{
  "n_kv_head": 8,
  "vocab_size": 8192,
  "rope_base": 1990.0,
  "rope_fraction": 0.5,
  "init": "normal",
  "init_std_qkv": 0.028,
  "init_std_o": 0.00349,
  "lr": 0.00161,
  "lr_mult_o": 1.09,
  "beta2": 0.98,
  "lr_head": 0.00921,
  "decay_shape": "linear",
  "final_lr_fraction": 0.1,
  "train_tokens": 842300000
}
MLP neurons of a small language model. Each row is named by its layer, matrix (down: output weights) and neuron, and shows model dimensions 160-223. Each number is 128 + 24 x the weight over its row's rms, rounded and kept within 0 to 255.
After each neuron's rows, "raises" lists the tokens whose logits its output raises most directly, leaving later layers aside.

L7.down131 [101 144 161 126 110 134 118 137 104 157  87 144 150 120 104  99 129 109 148 153 110 148 168 137 107 118 132 135 136 115  86  99 145 147 116 137 142 148 137 108 147 153 145 111  69 140 168 156 176 120 112 108 168 135  97 108 135 113 158 139 146 120 116 149]
raises: "hem", "pool", "while", "ient", "real"

L11.down717 [146 144  96 137  78 162 137 135 113 117 124  83 125 146 164 132 145 149 159  91 154 126 132 148  99 129 140 129 130  93 140 137  91  84 136 109 128 110 161 140 155  92 122 140 173 137 146 112 121 139 157 114 151 133 159 141 117 107 126 120 122 172 126 131]
raises: "ial", "ium", "ious", "ship", "duc"

L5.down738 [111 145 107  91 112 128 156 152 136 153 155 144 121 109 157 139 101 164 106 177 115 100 111 140 124 119 119 150 131 126 144 115 115 136 142 125 151  89 140 119 158  87  92 142 121  98 102 152 165 109 130 168  91 126 102 155 104  95 108 100 118 132 118  93]
raises: "day", "ive", "ier", "ione", "omes"

L12.down178 [128  89 103 110 124 109 145 116 157  95 132  97 118 116 147 113 146 110 194 144 114  92 136 149 165 135 175 152 145 132 146  83  93 158 105 153 104 126 128 189 163 109 132 139  65 102 168 113 162 128 191 106 143 129 129 116 115 171 111 112 183  90 128 137]
raises: "inals", "met", "row", "stone", "ways"

L5.down453 [155 120 117 168 150 114 136  97 116 114 132 131 108 132 136 136 117 100 156 125 168 130 104 149 117  85 121 130 140  97 127 132 153 131  73 142 142 130 111 126  79 105 101 106 113 136 117 120 108 172 119  91  96 100 145 103 118 143 139 130 129 115 118 120]
raises: "ardo", "iro", "ios", "orge", "ter,"

L12.down184 [151 147 182 114 167 120  72 136 105 110  98 133 127 114 138 135 127 142 128 138 107 122 109 118 115 115 131 118 106 121  91 138 146 120 148 181 140 126 119 170 137 103 121 151 105  95 126 130 110 136  93 124 118 148 116 150 150 137 139 110 153 111 121  90]
raises: " 4.", " 1", " 3.", " 1.", " III"

L13.down238 [107 137 106 154 120 103 125 148 159 133 151 138 154 161 125  78  96 146 119 104 112 114 128 100 151 142 131 113 115 135 116 127 126 120 103 123 141  99 134 103 142 117 125 161 145 111 197 117 141 108 113 114  97 166 165  92 117 124 137 188 140 172 129 127]
raises: "ain", "ter", "erm", "ner", "ter,"

L11.down999 [161 105  97 122 143 105 161  97 133 127  98 110 130 137 106 147 187  82 132 138 115  61 148 142  89 127 123 131 150 125 122 158 163 114  98 107 100 140 176 122 105 119 116 112 137  87 158  97 137 143 108 125 172 128 146 117 116 117 132  75 110 143  91 109]
raises: "ias", "ius", "ia.", "ia,", "iab"

L3.down345 [133 167 161 113 148 118 113 135 120 126 131 125 120 124 111 164  86 128 135 123 112 118 124 137 105  67 184 173  91 121 139  62 104  95 136 125 164 150  90  86 136 118 146 149 121 122 110 127 139 146 164 134 114  79 111 125 146 131 116 117 146 122 106 124]
raises: "\")", "\"", "s\"", "\",", "ary"

L13.down608 [116 150  68 139 133 110 119 125 131 109 129 112 126 139 170 142  92 165 175 160 138 147 111 129 110 170 126 159 156 145 131 112 116 128 120 141 121 149 116 111 141  84 106 141 181 130 152  78 122 154 110  82  85 144  91 118 123 150 136 112 159  97  93 132]
raises: "ively", "down", "ive", "ive,", "ing"

L11.down566 [126 130 161 163 100 136 154 143 136 111 114 125 108 132 116 136 135  88 129  87 175  86 142 145 140 114 151 130  93 106 127 129 155 113 113 114 102 173 136 142 123 124 142 126 232 125 127 163 116 145 159  98 163 115 147 109 123 140 135 142 107 118 110 128]
raises: "els", "ell", "elled", "our", "el,"

L13.down324 [130 139 119 100  88 148 113 118 106 138 123 103 132 132 121  97 121 103 165 127 141 105 136 102 114  90 142 131 102 164 105 138 162 148 102 112 147 105  77 126 176 132 110 141  90 163 134 107  97 130 113  94 136 176 145  95 115 130  96 125  93  99  89 135]
raises: "ore", "ore,", "igh", "ues", "ently"

L11.down806 [111 124 141 114 133 159  88 169 113  96 126 130 140 134 122 102 141 157 111 134 142 134 162 149 110 130 114 121  77 144  83 119 132 123 118 106 120 182  89 113 157  97 138 122  91 144 157 125  90 126 143 120 114 123 124 129 157 105 146 147  99 165  94 111]
raises: "arily", "ily", "com", "uk", "ars"

L13.down826 [ 98 124 154 128 105 125 149 120 131 116 134 107 137 122 199 160 164 123 118 154 147 115  91 140 153 120  67 106 126 143 136 153 158 139 140 125 112 142 134 134  87 132  84 150 122 110 103  91 138 151 145  73 160 126  96 101 160 107 130 105 148 139 131 120]
raises: "ists", "eline", "ist", "eman", " Years:"

L13.down586 [155 109 189 106 102 150  98 131 150 160 153  98 158 146 108 157 126 145 116 155 102 175 141 145 111 180  92 157 102 171 147 122 127 130  57 185 155 136 130 135 140 132  99 110 119 115 144 133  98 129 111 166 115 146 144  83 137 111 149 144 160 124 142 108]
raises: "face", "z", "aint", "z,", "ship"

L3.down659 [141 157 128 126 129 132  96 134  96 155  68 131 124 100 158 111  92 149  73 141 125 153 133 134 150 135  79 152 154 140 151 139 103 120 141  89 172 143  91  95 128 105 133 140 139  99  73 121 139 105 153 135 100 155 138 126 129 143 113 107 115 135 148 116]
raises: "ys", "y", "ious", "y,", "ened"

L13.down445 [132 116 130 119 144 124 165 126 166 146 132 116 117 133 137 141 138 123 134 155 134 106 102 142 152 124 113 114 155 135 148 143 162 147 111 153  98  98 165  78 139 123 111 145  44 126 123  84 163 135 129 142 108 109 108 110 142 115 158 146 102  92 150 199]
raises: "n,", "ney", " others", "k,", "es,"